MLP neurons of a small language model. Each row is named by its layer, matrix (down: output weights) and neuron, and shows model dimensions 160-319. Each number is 128 + 32 x the weight over its row's rms, rounded and kept within 0 to 255. Numbers have three digits each. A neuron's up and down rows have the sign that makes its largest values positive.
A block is one neuron, or neurons of one layer that tend to fire together. After each block is what it responds to, as a language model described it from the Wikipedia text at the highest values.

L5.down136:132148097164162141174148176115104111142140114214098145106129183064063132103128111056114140120123140138132171110139123096136155114110125143132139163106121083095075101143104096110137152101128190143126075112188071105155158138171166160143127175071159163160147090125138117127122128126130094161114118120140145104144109131104152135160151147126087144118132072116178135169148129154141129110109160135128052158111153103122140123121147121112127152142155119111120103157179142133086166090168146
L5.down159:094130108118095197121095060143135080120116129105131078132151152093080146075095100099158151119148145149146131149123138118188115112154126165126126113144136079167143095169119000139083141130097107162111124140140114108112161176111112097143132185141141104153139136113116151125127131137100122113082156128136139084087114075082110100098124164181101167045108137079173136169091125080123087174159154116159146113206172157112083137095118133110156104115181160166102091156143141131194109070092071
L5.down228:111176134160153170168146186193160107059165095122114113142127183097098154111117185103144149088054151125119116136142186172119101138124157100078203077145159110140148145104114157172103146084063137143196093148154129144145091158141098095097088147108096135159162079164142153184113139094120131106121196128149138117163064110148152109084091056131128125179099122142133090096155083159106157149132155118086122127134127101147159131098111187168158183145112074093127105156088162089120097090143121
L5.down645:048145099099084098112136164124145098050195132139151129128177130096097096133160124136121148123098146102176134157156149110113088138167134089126158128119148115112142147175091125093119169095099161114131094096162062107119106146148149107104094074125163120152134124093164181167066112112102170144127148169149110112068145154124139111155104096132114139164130119133174064107207076083184143121124147098108111136098165121118164179134137123124159166105171086152093118152174147141094064129120096
L5.down683:197135120053105137117171189100207186106105154131129126109123129134136109113128150107196113169095162163135149126157145162108136127162143103132130144104083206088099144158113080100136102115117146127181171164104115172086070125118171169100104255079121170090173107184131138128126122142157131139133122141111120101073078108184134096109210133138142119143115118186122169140110078128082113164117167102139150156092134167186076135121108089107079204121185103115126192129129194198143112081126083
L5.down718:123132092132114154183175094118177080132195135065145128130185065171131141101109127143093136009144157153131147120138127151127114150113128104082108141192031127176147063099172085128139139099140115122137139084118089129161142166087130152159107000104108119104069065104130152130129126108140126156128197148162095119145140117147142053102091115160181097161151079194113066133118112124197141063139103124094150168146081146103084169137112096090124147125092127085121126079132174158112125102097181
L5.down749:152145121157116146122173180128118123097113119068069093104125133126130161118128134173156137131077092114119084137094148111166142110148148099101108103167117148057098114106128090126149085098133181087115080171049157151133129142154168140165075188222163073119117089163076128153151196144125110147127137122041118106180200130151167177151136121103098151103144106131152103206165122069109118115079121183136175100135137172147209187103118130107113147147135128156158141141144103124111136156096139
L5.down1278:096103113094120087099165125086144123102089095104113162138131081173134127149123097102187171169081159193122133175106157206135078130110053162146121137122091147141126125139092204123097140218138111191056117146179161169184144111103129097110103200103195133122121122115133124095148148109091116140176158114134124117146102129143121129177127113076080170120112133146145123165131145126177076171107093089126172166165166216145150134123105148139061139163127104148119108137123163116179153146131165
Last digit of song durations in Wikipedia track-listing tables (4:54, 5:06), plus other number digits and section-heading words such as reception.

L5.down229:197168131154149141154115136103102170092169127119161149169078153149097091112116137110117122130176131197127132120097086094108151122143102142139073081165113153134110117086189185049150131183112129194129137182129163120156165110118174121078159182107128076065149113142113161087174132103103144119145142083071158130202149189128123143101116110147137158062121142125075110105140140121118159148168138129107152064117111189130104177144124135111134104127099096142140117166167088138076086093078127
L5.down366:046210105123145147127167102081183134068078142088125130175133106097147114140191151083174117095102154055062164120129125096137153117140126123058138113160169103136102110127083100109160157123124134135154126157106164096103178091129113177083112125118094099102132162155112086144129129111167137120148195145131176123186128104166149068121180110196123093182171095093140090169117133065152108179129133078083168141146082185175122158148118163102145114164090109079123089096175130111143180165180104
L5.down383:125036160138091113077120123152130130135169127185145105142105124180112103030186115133101107106127143076129109146142141142135120104125183126136121163142134156130175156113052101185124118084098099161156162146166101156165160143154069091128105060107117148093161152112108178106068160110156119121112065153132115133087199130160118149095088191158169118176171158148090147156109085084131176094105115134103150137198146112122148175057094200096163111150122109131175119086130135160152141081128128
L5.down751:115130112093185068081174141091089094122136137094112164106130122129118101147156162120139166129097199150120150083149124101135094127143108112118119142149208161086122109159157123134116039226069103139104170108097214113169140142147136101095105164159130178141142105126132108085159119169120154132087132089160132100091145140075127163140083089112100119109167081125166073176141135139123131159162146140111074108150171113130102123119085051166143164092124142154066102086134122103065102137134150
L5.down898:106175084160107150112117154133115159190203112057175141140129123214158123187152153179121099106127169159099152134093107092128132124073149116125058124107151179150147092083103146097177115120066132156150180104091170092131111136085149108171151140127057135168160075154080074161135122158123157116091132161135160123113138159128147086145128133187150157183137120161081181126093136121139176144142098136166077113049032097140127163137128179106078169105135106122094149141187147140127150189088156
L5.down990:196126204127143130110112144125173132117123122113170106090094184090174137153236080095117112148103123164131093162206129108109154159184137115065121178126145148107146123123116126100128111072146181091149177165111181143119189101101113138146168141112143141106112093146106109089110082161121144051160102160139071155124136095141098052180088071156064161110131104105089117150116092150141134126179171106086155145108122161127108123139133136120105150154127102122093078092145169113137126132117063
L5.down1100:163136178128170100155100055096103090191123098184108185150117109085148137181126153139142115160142093162100121149191105187044142154185106087125120119130106167090082108106136154104129129104139121121162171129190138166155179150135111107170154124099069157135134166095135098180083136158157114090154141139162152132140127123162078069074135154129168137093166147128095156124135140115135161099207110122108151183180103154081114087150131119074168099205144078120170135124183079120188181166103150
L5.down1252:115118156153192110214121093058134147114038143093161185162103081156158131105074181102129101155109157132101113154139131203167113136127087135208076078164070162062186136161185110108129129154115077159103150145088174154218145058129108112133142133160127138121124077118123107071130105162151118165106086172132146108154118141141050127128113114131078113175126142081115119117136190139131172075143127091145135126118153164145119116049125104135092080100158043169115080075160129126132121123132110
Fires on the first piece of a word split into subword tokens, often the prefix dis- (dis·tracting, dis·astrous, dis·like), also opening quotes and stray spaces.

L4.down5:158164185108081087127097113083239139154161092114188133121091111151187100154135188122155097097179073074117181194160123093132097121151125147161096116098135129111175113078123051133094100165039108152108159180089124141118099123164092141076070171156084089121136116135160134114116167152146125058173148116108127149094135097093159148122124108140133082119131089158185163115116139143075121102101112147149152166077135136135099113113164147156139123085140073132126139126102153134114105154126135
L4.down126:177142146143120129095167163128140096106139090102172114115131115112137119135180095121186130161124111167184111125079159152136178172104115095144151151122129104092120145126109153139092116126128120146120132106090062087126128102212124077177169110165069148115122103145123103092135086150147171130135171115162098129135137146099126184091130101167174131134118171197113090156130187107208090132155101146102118129171104147130069153129142113131135170091121171139176159079100086111072164133136181
L4.down854:138101172158132151149125148135114177119118111139159132114093146138156103155102184093127124104109133164152089132095133069063122133082173063084099096113118152144141131139140132101185111143093116076099156151117131147121126091095161137166089255121085151131132098129123073110151110085161106136127131140165172102093095099084103121142164100095096082116099126096146126170147116151114100142101129137127125124143100091145146108116118093111131112141146144138152114130151107153133142091184096
L4.down917:144118155148067146115140121151134095084120068074104129103105129098138098092120093088128070119191107114154172069070150128116103167110160175142209077121118093136085077084185152160066118113126102149145142161118104131180064109151165110093078190128120105082086158139083185115124130142110139115114136177087130104150126089103129188112151176102118101112099097111102135150114077103170098144169113108123154153176105099095114136034144098153125113137171104174168173085129151109088111093174142
L4.down930:136126210176206142111158123101137118122092123065164156105133123127147061138119145067147158135145106090102061154108162155156097136094098180130066081190136085161150174095169122157153145150110154062136149120127175092134169148136134059145171167074158156209122107119104117112121074144111185120125144078137130139209140168161035112137114134124160171111071156102108112172147130154099130099094098091050111111138121136153090129178136116153136095183141126145150117172087093161128094115124135
L4.down965:113134168116106104156134175117147157101037093118158143190100108154096155129166110098143169175142163097139128113124120165125138108110184089132159128051088108123123090111180132119097132114098124147095180164076065092132185118103105155103123223131101179127144111152142108116084185121137122085168171077129112107132091166125115153160101127118102129133153141157176150085136116146149096171130128111119143089125086112152139087107072120167141107098100093092132159141104113129089148142149145
L4.down1181:127119168079173128183135144157170138110134127105167085092131113120091141168162147091157054144083107174210135144130123133142180148125121041141089019126130101065143126172105078117149156205100149100143175110118149102072093094117182093117128184098113084104133126104180142159104126145122116166123139174123140141173145138193113110096141150109124125201125140134100126164085161123131148110077127157112123150184144132108085098133151124125103134134129148100124123100149116128205169108143109
L4.down1224:103167184117088132178093136115172129124140089139118104132171143139110156069179082137144098104104155155082133145117072132165131093081090114122100122118106078156110118121124068153100104123102160132177180181082149129164124104125095092187125184105100179043151123082115160142105134180131154143105164056124081174106158138114126087142171105103105158051099157159083076090176099104147165164101121143089095128119125062135098085147127171135176134137151168134090149106119098089130145119145149
The closing == or === of wiki section headings, and the line break after it, as in ==History==, ==Distribution==, === Career ===.

L4.down149:107177165135166102109154146125200128154124161158156075172141132106143130103114128130120021051133145101083166164145101107159147105132133162119071134159173077118140097108166077100105162163184112097125169138166100146118185121134123134073188148122092136154139129081127123164146160134141104138122143179130191119098105120119082096160148128141147148146138125108150081128130144088095149085127119130154112173104167160200150097106148126145183119167182113099102083183116106130119092149100100
L4.down377:145135141184097140179143141143096158064142079093059175122151143186052129150073123166116133152098185123095126128086096160187124177099137193114145203135130173114105123111166115186104115188178119089098138092171118137167161141105166104083110150132128099109105075080087129059190137159100180089186148137123130142096126153106115113176137097187167170119151133161187109108136098079155136115126126166135117160162136137123123186096145157136128086128149128135120142077111197105089122068056136
L4.down541:089101158086075096138131112164154156108126082168178113071146118101074137099089090121060099144081130104126119117088130130167155155139116161150079108153120142100131123157195170086176164134068162073144153129134092183141135110129136096169153152144158145127161112136135110158109133125095126107124077150115138109137116140149129138128122193159087194160140161140090133174186102052119159113082191189184132138220107101158099085107155109128100134151153153142137086200113104192092135075135119
L4.down609:113091102173097119143134048193091099164138116133071119102157130119148097114150104146057126134161156147084123136206171140152162112146155184125081102146158149129151088090073094089136133107158171172108121111146154089123118169105158180186098094111108174165149116071127083109105147133191142078120111159203121128117083123133104095150132069071126092163108109077157144114177114099115112130175123155064092153113146146097144120175147105146130137107105146163174109121116163123124132136122092
L4.down667:142113165132159068107094096112124137129149127157139124217142160148061102148095155127143091086181075090182146104146115161107139162131100074103098113090124186204128133103117118105161106083165117055100129105104129130127133127116109105135129094128112119197135152122103144129114120165114096136168109138175096097146072173096056121158110081116102170220137110156115099117114107115137124137136109091169107082140092144153112125092105108159143245157135155119137164091127144104120135149128088
L4.down975:134201223127201099155155134164138166145154141128139170138149140150142062174129054126109126115143138109064152168144133172105144129138163095141092223126154136073083128141107113127162165100129170102059163184137168111166097096125087112114098075135102125129126153137138080088149125095123156135141101099107117163154152138151141115085165120166066137143122117146126161162158058068109162094127167153085157136102139122120127088142171085102107171198133118100110149097140134120102125120145138
L4.down986:144118187097097140089199103120055140076189161167114105148108121145125145142189100090142121158115071160069158083108128153148128151091116159134117128147135164127108144098150142092127127070120176117148155166166134158194100099079125172147141128145138137106152125110157128113133162097120052116158118133127134186074160131161125114136186112096117109198092063116136092076143140152095161145123166104122125094179104087103093129068188140153123111239087142117198114171158153107134131119110076
L4.down993:091093134123125167118140076132129133098153100107155178077150103126120123065042101099102118152083162119083101104166166143119161167149172159085147136157156157144063148115140144102149150156215146161136129096156082130127198153094090091105121145084160122092192121189133083088177107138132135173150116110158124191104138083109078150136133146128053165139114102133146140136160105164113109132185139157147149121171143140095091085117081084146048124109152124098128137073121119094134138175142133
First subword pieces of multi-token words, mainly negative prefixes like dis (dis-tracting, dis-mantled) and un (un-manned), often after was or too.

L3.down495:099110137160158146170117142188046187144130113136192159145139132090115123110093115148169116126088119107170178138136127084090138142104144098131126119130055131137148172100128077111127171145084122137166163134124071128136174122114107147175141173208146195136139097126192123161118106083121105102086128078146124102156149073089102154112095130096170108166067178177098104147116069169114153158136125135109155096093158210142131188121106103183168087102140153176195122193125138156164129114089090
Pipe separators after column names in the header rows of markdown tables, such as "| Mark |", "| Location |" and "| Total |", sometimes list semicolons or colons.

L5.down76:137155137111131128163154122205115196163126155146115168099123115224173120121126106093067163127094133077109153061154097163107109170149176194132114138122049166150085141118193154094098098156140130167153191135176121153124134133210158113133118112127124155133134086083120144146162148076107104154180191171135170110113167134125141095139120057126108131111106155116094084218134133108145106121131172098110104142165114115102086130120159161145103094173159120073182122111099123102136144133088150
L5.down334:122121155130109187104121111166120116119105101103152141039136140112093111076101159065124100129147139125111186111116130108148167109177134057122137142115048115156187146156167095112099119169086160136120066176132154148061081167113086107148124255101134136126043123138126142132185169092128123096135125104106122134158047140112147080137070140128103138160189098084118135144086116141090121094154142143100162107177097108142151179165137117099115134073145131116143148110150142115121079136142104
L5.down404:094149058145188108121138119084105109066095152123099154107176133004068112138136138106173131163131103158072123116096088101122069123111107156139159075107160134141141118147118150121139172143159187065135044121140133149145129114191132169135144165056090140128205120105095083057092110158111074135135074135120216068140046140113101187162095134134182163078170115129089096110136164106080158167180103122102126154174099153104076110098103096153146103133116163135156139131150135105134130159147115
L5.down448:129124109129080140127209108195149159145131153177149171123178146143129141136136098124124078122108116074158171129108152114123151115153149150093130145152140129056173153175185099099115179110103135136176148142125116143097168180137141105178171200158158077091093155095127160128175179117094099100249103083077093147160169116054123150109122105106133123177124100085108167119081066121115128152153194162095172141149167088175149136137111141175112112181134134107135142112195117170136114097108121
L5.down814:150161089100126083130138164101136093143109153145130088148098159124128095102184218077143167074048124161159159156139133152173171125150110097087160099096125194076136140164161112105093103180113122096150145103157115097125199080133141107051177209132131089157163078197100087109183125181129130137143134095124128196111116159097127115083134095143140155081134140099111144116108128124169130050173125189097094145109085078136110147125160136124148057131156120119087155139181141139160124150139142
L5.down882:062103108106110173189158122171169148116098177081144179080116129136168116146137160106159107138139093114108142134117158127160107174163145080133127127131078104103152130132121119125135121125142111102159146134131168157139105179170148132101097158095120182146100113111131093130130122087127147153174181091157155096085133057145120134117119100157105149187175179150162104154135147162229134129153130095063093122120122133123137159109170154099106120055146099085110143147078105093130119119145045
L5.down1091:143127168128074151167176171103093183115132148150103121044125092130169092155116174156082103147146184165107139103134170091137122134106106173120043103078125109169090127117100115107158104109053053138225158105100080133146197145121159143150122163125130183083161082116121068095102114120135147078162076141108157126130137093135163113147109166139128133151157093087134123106189083137098107129115128161125101144122166108156098110091133130167118170166192142200212115160172110135124100121166100
L5.down1147:148115175072101149135152123074063118115208138112128154085132133106105138046098148107103125127153159146088144148133093174133193126131169089134134126179121081154089124089129108107128172123139178076171068136151157122112184137109140122070183078125138101121114133103131108095160152131138124117164129125158120077127070147104116133168177128058117128159107131089114113185145140098115101117128103074156073165105171131084160145106092074107165154174155113156113142103124130112148129106123045
Final piece of a transitive verb, often after "to", just before its object, e.g. remov|e, retrie|ve, demol|ish; also prepositions like "of", "to" that open a noun phrase.

L4.down14:147072110118129130127107134124164123105104125216204207143130089104121136076153155107124155140145119148171110099141153091157111087101096119098099160096175140130137087109173142116081071124129121095105069105114092141100105174198088214164146255112145149101116148192112113140115132124160138099164160141136118109086149120177115193096151110113071112094120094122150138095136131103127164133081123135137091117129134142106162131158094120165156157065122186161139125122140168129084131131125109
L4.down215:162153126186095144073022121146155105135154112149215121125173139148141118116133113194164131165107136174140179119082096173159216128069147141120184111139066156153144154115093150158109151093102158181093089136154118165127121059096110141188098219142148146112172176123142127120142081124166133111095147150120068140095147129146155128056120154162124094174168144179135145155154128102112078124161123154155178114080135120106154160105092108101168133142102161149157125120110122089178091120103153
L4.down274:103107115159169129129089104150115118127169086137162130155147101134102109097122133091144121110191116167091113177078175089118067145107095164116157159173073143151151110142072130148105114114112166123191117146134114060176129100144167139100142153082129090163162116145122099108148148115134145066162119114198140070151164135172153154118082126159159114187125147169195102148189110126195147134101069107085159096165102171121109181161181121118170103047049069120097137193129082121090191127166095
L4.down290:120138135138122154170132079118108150079111136157126161136180139122045118133079078151182103110166152133160079146090129103110184160124164120080083107127116071079107104152156110105146094087129108079109088120135096106096124120116079164194133144086189159152131112147159109146113076087144112123155131119154105140135092134125099151116141148104088096122166105126173178078128121127108109124152101149183117137174136146089062106111119143142050099075133150161134092120191147153175168146174074
L4.down778:113141097076141108140135083146140128125122141130129201070131085133192117139163090126075098115142088122099138118152114061132158117100113106138107165145092168138126183056136064103136108137125137102100128093153060068150123095172133098185148147183149163119155152129142130109131126151135142180104122102157165207131134132113107108100158153168146130109104135061117082177142154051090127150202132105138164163145050077112157144114119117160167093166127157145125157149116193118146116173121145
L4.down788:082108124109103175167135181109165085112143138114140085041195139118107137071120110125145124084111103158125090117084159065156129124139100141129100166147093081145176058139130159121133134138159107117116103110122169156151137140136115115136118155129108148157149206110107118156101125081115151124169110124104201074103150140129151140102060137153102104121160168133096155120086220109119090103165108064076213122146114103099156129144154151126147183065134150072147033057084123075161129090140141
L4.down1111:068116141148081089199100129128113116138093074183176154112154158118117162103085076147192106156085138073141160163127102140116125074103106039098165081120102166120128149182143126132132129103106138217143108166173137083085188167117141122106122124132137143095130124174167078151106058115106143047161071043116139143125105094080143040137135130151090136111140063117090200073106089127107129166160099129149152152123152166069065104130129171076126119122146139153184126145104123152142112152119137
L4.down1114:177114148136139170111091165151147167104115143131131138127117163172131080103119158137160192136140125151231105102158170193090206043161114086129155133153119057161083093136084089165138062192061192136075158125094146099140099117167122132150151140110126152128078169113123200182099127108110168068136135172132144155093143140124107081126131086147085146137106107187197115138127186142099141118145118178107134168157103176141061111148088151118128118118154108110112108105095172136149116133138055
Fires on the last piece of a transitive verb or its required preposition, just before its object, e.g. assess, preparing, known for, focused on.

L3.down780:166032144164177158098152138139159171130162117122199167125124129152158116136123109064153109125137125153153117132160107130103141098189073122107138154093138114099124131161107144146130061131138097109114050167104099173093155093124122203194170220105180160051092114101106114075129083142156111149175086147160152170103100144141115190135147112176117125121126105096155123148095087120121120152147104172141142058137125134083127219110096118117120116120115122132121092143141108095131071177124080
Final piece of a transitive action verb or its linking preposition, just before the object, such as remov-e, dam-aging, separated from.

L5.down302:142135097086166124161135165099137117111128126138164136110060159128136155127168163140112154112115132177129094101111119074118180161116088126121107110089211149081135132124093128162116153109098057133130157107146119097157137069113090136152091172075112117117152075153090174110133035097078152057153115138108169171145175093153080154136187103170096141122109105137185154132105116115152148119174150128084085185092167122125049116148132171130145177137105133149136134167047116137054113084102083
L5.down483:163128172164090119145135150139115128163159140118154139121136145157107082152083077204138114113098116100163140122182083117171178106063137121100125169180180185105102133152119110173111108094114144048147184071144109113113122192082133067092167149130137118170131163166119123151100132133166097116117079127130101148173183090128165102137202060138096172136143133178122129177127167142162116114092102144118140092110103083084159129100171077051181145187124155103145100124130115119139123134123145
L5.down634:111120188113080051124155107102186162163050205124168105103074133131140130149143157157046114087146145091206113162107166152158175149092072086133089129135096136139122091152148142134135140141123072140184181092132153159135138143161193067086101136168110124136119117181113129123119070157153080091215142098131124061126161145182114108086125065137160132042149119126142105135086166095092141163148106122138104138154113144071119149141126149168141189144108109204100056118104113127103087126100084
L5.down694:140131160100089149120117095156156060098022143161083135115092151127131148123151084111124147215098125149139117137116156148126083148217117090197144091104123125164110137130145112115129105111139172077154193135102119090171168118133126134124118170109139153201081066134148124158120146118172198101159135156166136162130163168156140193094162200107140125214189137120056134186102113089120153086128126150140115182127122136170115116102150199139156083107148135100133103164095122097129149203132124
L5.down839:156087091097149178199143140133133096144084101140126124139113123114159107165162167069192136119153125109170126143155118161136159131108137067168103120172192090147091102107110088134138144100160140143079179129173120123124076137132161126120154135149160092124143055144160086145151114118125149172133132130129137166076111091124107084099152127151127098075116114111182128176098106164131085125141143120137133193053180054103122135117066080104083174079110153145073113115152152122212166157089109
L5.down1093:125115111121099102088169185129151139142118144123096154108114138149107102095157142143131155116112152161164133094093097122130143113126074110162140200085123085119120183148150105149156105146180159106136093095135127139174206124132101127111191215126099129077137119106097140084166133127150155106113150159136096144101161193148136089102117105144094158100076106162140125105132193095153116081138092154133165131168064158148128158177146207113128139172057148143177189172159116093125092137133113
L5.down1247:115107153124145115182133133067106125160101164158138167134152108090168143097070150131106142116135120111116171127177158143168083080086091111151115099143145154119131127160155124083151103163122131166117131134133143110095150150171171177145095156127095110176155144131134129138153162122135097078129218073089111138115146133105146108098123083199155121114115110134159105167146157128082172124097150114152176079070171124100111166140219124159100132113073128185121056135196129142093073104128141
L5.down1262:120136187134178131114151143126126157152147076127197091129086155124156122096191144146185171148117153159162156118132144107158141121117120170107143126141169140143192148091114124147094140136134114140140128106168124130104123129135077138169175189085137137125095074165092132060060129150075182125098117144100120119167143141143096141148158056122129096067098092089139112100105132084181123127127075142057096152140163174171163141133180218182170099176115172178152168150170097122122169033112136
Closing == or === markers that end Wikipedia section headings, such as History, Description, Discography, Critical reception, right before the line break.

L3.down702:142142191209124123091152141117121071079160157122154172108144137171163165125135111096095144156102162084143079114152139122154170160130087128139120118122151072166129142124102147114145166118115103121125148046132177086148123119141097150128095000122096184135125126074039160094134164097097141147137177101122146149138093148167144134154105114131165165056144082099098098132141116149179183171137141080101163085103135138132109103097152145139164129151135187081145124125135172142173124163208223
Closing == or === markers ending Wikipedia section headings such as Plot, Cast, History, plus line breaks after table separator rows or heading lines.

L4.down135:144103141123141106136133138138179090168160174139171105057126079099150093142151151067082150154180143154050147113117191109107185100072126127137176194173112122102160163075192124129113164094073112078094145052141096150128096145095115092076153000142206146102106151159126124097134110157088093128096159088110140128147106147128155132137116167159108148110121124132145127125074060154128152143066085177123158108193153207125148089100158103166130123185135158125101128143120112124112167111207103
L4.down141:128152160153147154117119063142154162159078123098136081162124165138135137116158136076051153119123078200123104134141069115144135137145146133116159153144152123124133075133110126123126153165080085126159156151076086137184139064114202138112095113091193106128098079083141138100132186147085132182148140132113174130109102172137137145152103138136124125093143103096057109078120144149119114135137079128151166188126126141181121183056082103090113166189105129129123149103118156101144109101096136
L4.down163:122135112067088110103152104127150098108142066086094065183083127141141164154098117098199150132136063129141171138119104118159127117074102111179129162169113115148105127116120127119156127095098101119149145095176205108118177132051078124145160000136114122147098141127148091152087194080133095126128174129157140116102136131074093106135133157102159108186137185141140118107153111131148121088129103144093180130135099122115163147220122077133160090126114121167154113170153158089136133147117035
L4.down451:111134158203134110119114142154101100134124137187117187130156141152084174104118143138179165076157143098115187162100069122092113094124141148146097161123169091099054117135113138117172146121135128120170140120176171080140135142119069171124194049173138136110129096087158193163076128125112064078076134135179131102126118116163156124100102138138160172141156107094118174150140153132092175166161096176184163083078096125127145114120071146116152113133126126099173081185126144097111182118147124
L4.down533:115122049133119069162097119131133133140111127148164194138143144155151111128135148095164116081141118082116130139177132147085122067122180140070108185150145156131139101106137119131073122138151100109152130132110095108126091160100102138136128115124125075117126101147121161186091138104101136067194141158166087063131077079166120088151185180134141082144171115131181136130127098139153117135152091099117123112117085107074106104071107153140118210114147100065033123132095126149099161131134166
L4.down924:203132166137104106192120139185167116110156117160140092131077047158177103138118134119141125142156077195155194086128132092179074103107142123133066097141112078157123142102091156122158135134145122098053144080101164158134104160139123127123121169204090119131155083124108140109111177118127102183058131080118074179133140123098117118124113172127063151125106123134129125088110104166129233134120137072130099139137161140131116126110142099155161143085132174146137045144135131095119168123125163
L4.down1011:119109129157159090111074189097195137063140102152175148182120062126139176146120139165141116109122145175105150097118160120114126107120131118134117153134131050123107117131083104135138106056155161127093102105110156160106091072140111134184182114192103124127175134143166145170124108149137115080118043080149127110207132150113179068135166092139133201156099080158101158118167113098152077142123157135081161136138087112131123110124112163194114131151152133190147093140149111096143122116133115
L4.down1104:125126129064141134104149116134133162127148186118108232128165121176119099158173119122104104129114152134168126131138110117137138100174109082124130082190121117090159128129088130108108086174124158108130173146115073165088069172155133101074093189136095120085119146089082156098082086070141185112110171072167120106145096085170150121146123093132166131082140136208143119109117179210113099149136160113191103087152132086098090094134092089117095132157145153079090111140125102139105175163167165
Closing pipe ending a wiki table header row (Length |, Rating |), plus mid-word pieces like F-re-quency, Approp-ri-ations, and occasional " for".

L3.down90:114089137153097138100132117080088141171124107059110116097106127173142131105150097125100162107111109129109081078128110164138126175102147097092117111089110158135184121125137147127107061085063131162076101156091139121136093152149166135078154125131111161142121094124111162120128163100145096184135090104098144141150163140175141136119120100114120158148112117065162118139128083129161152174135143136181150176140089094168132151137179177186180117165116122143137068164127126143172128156121109
Mostly the prefix un starting a word after was or an (unwilling, unopposed, undisclosed), plus not and scattered mid-word fragments (mi-s-haps).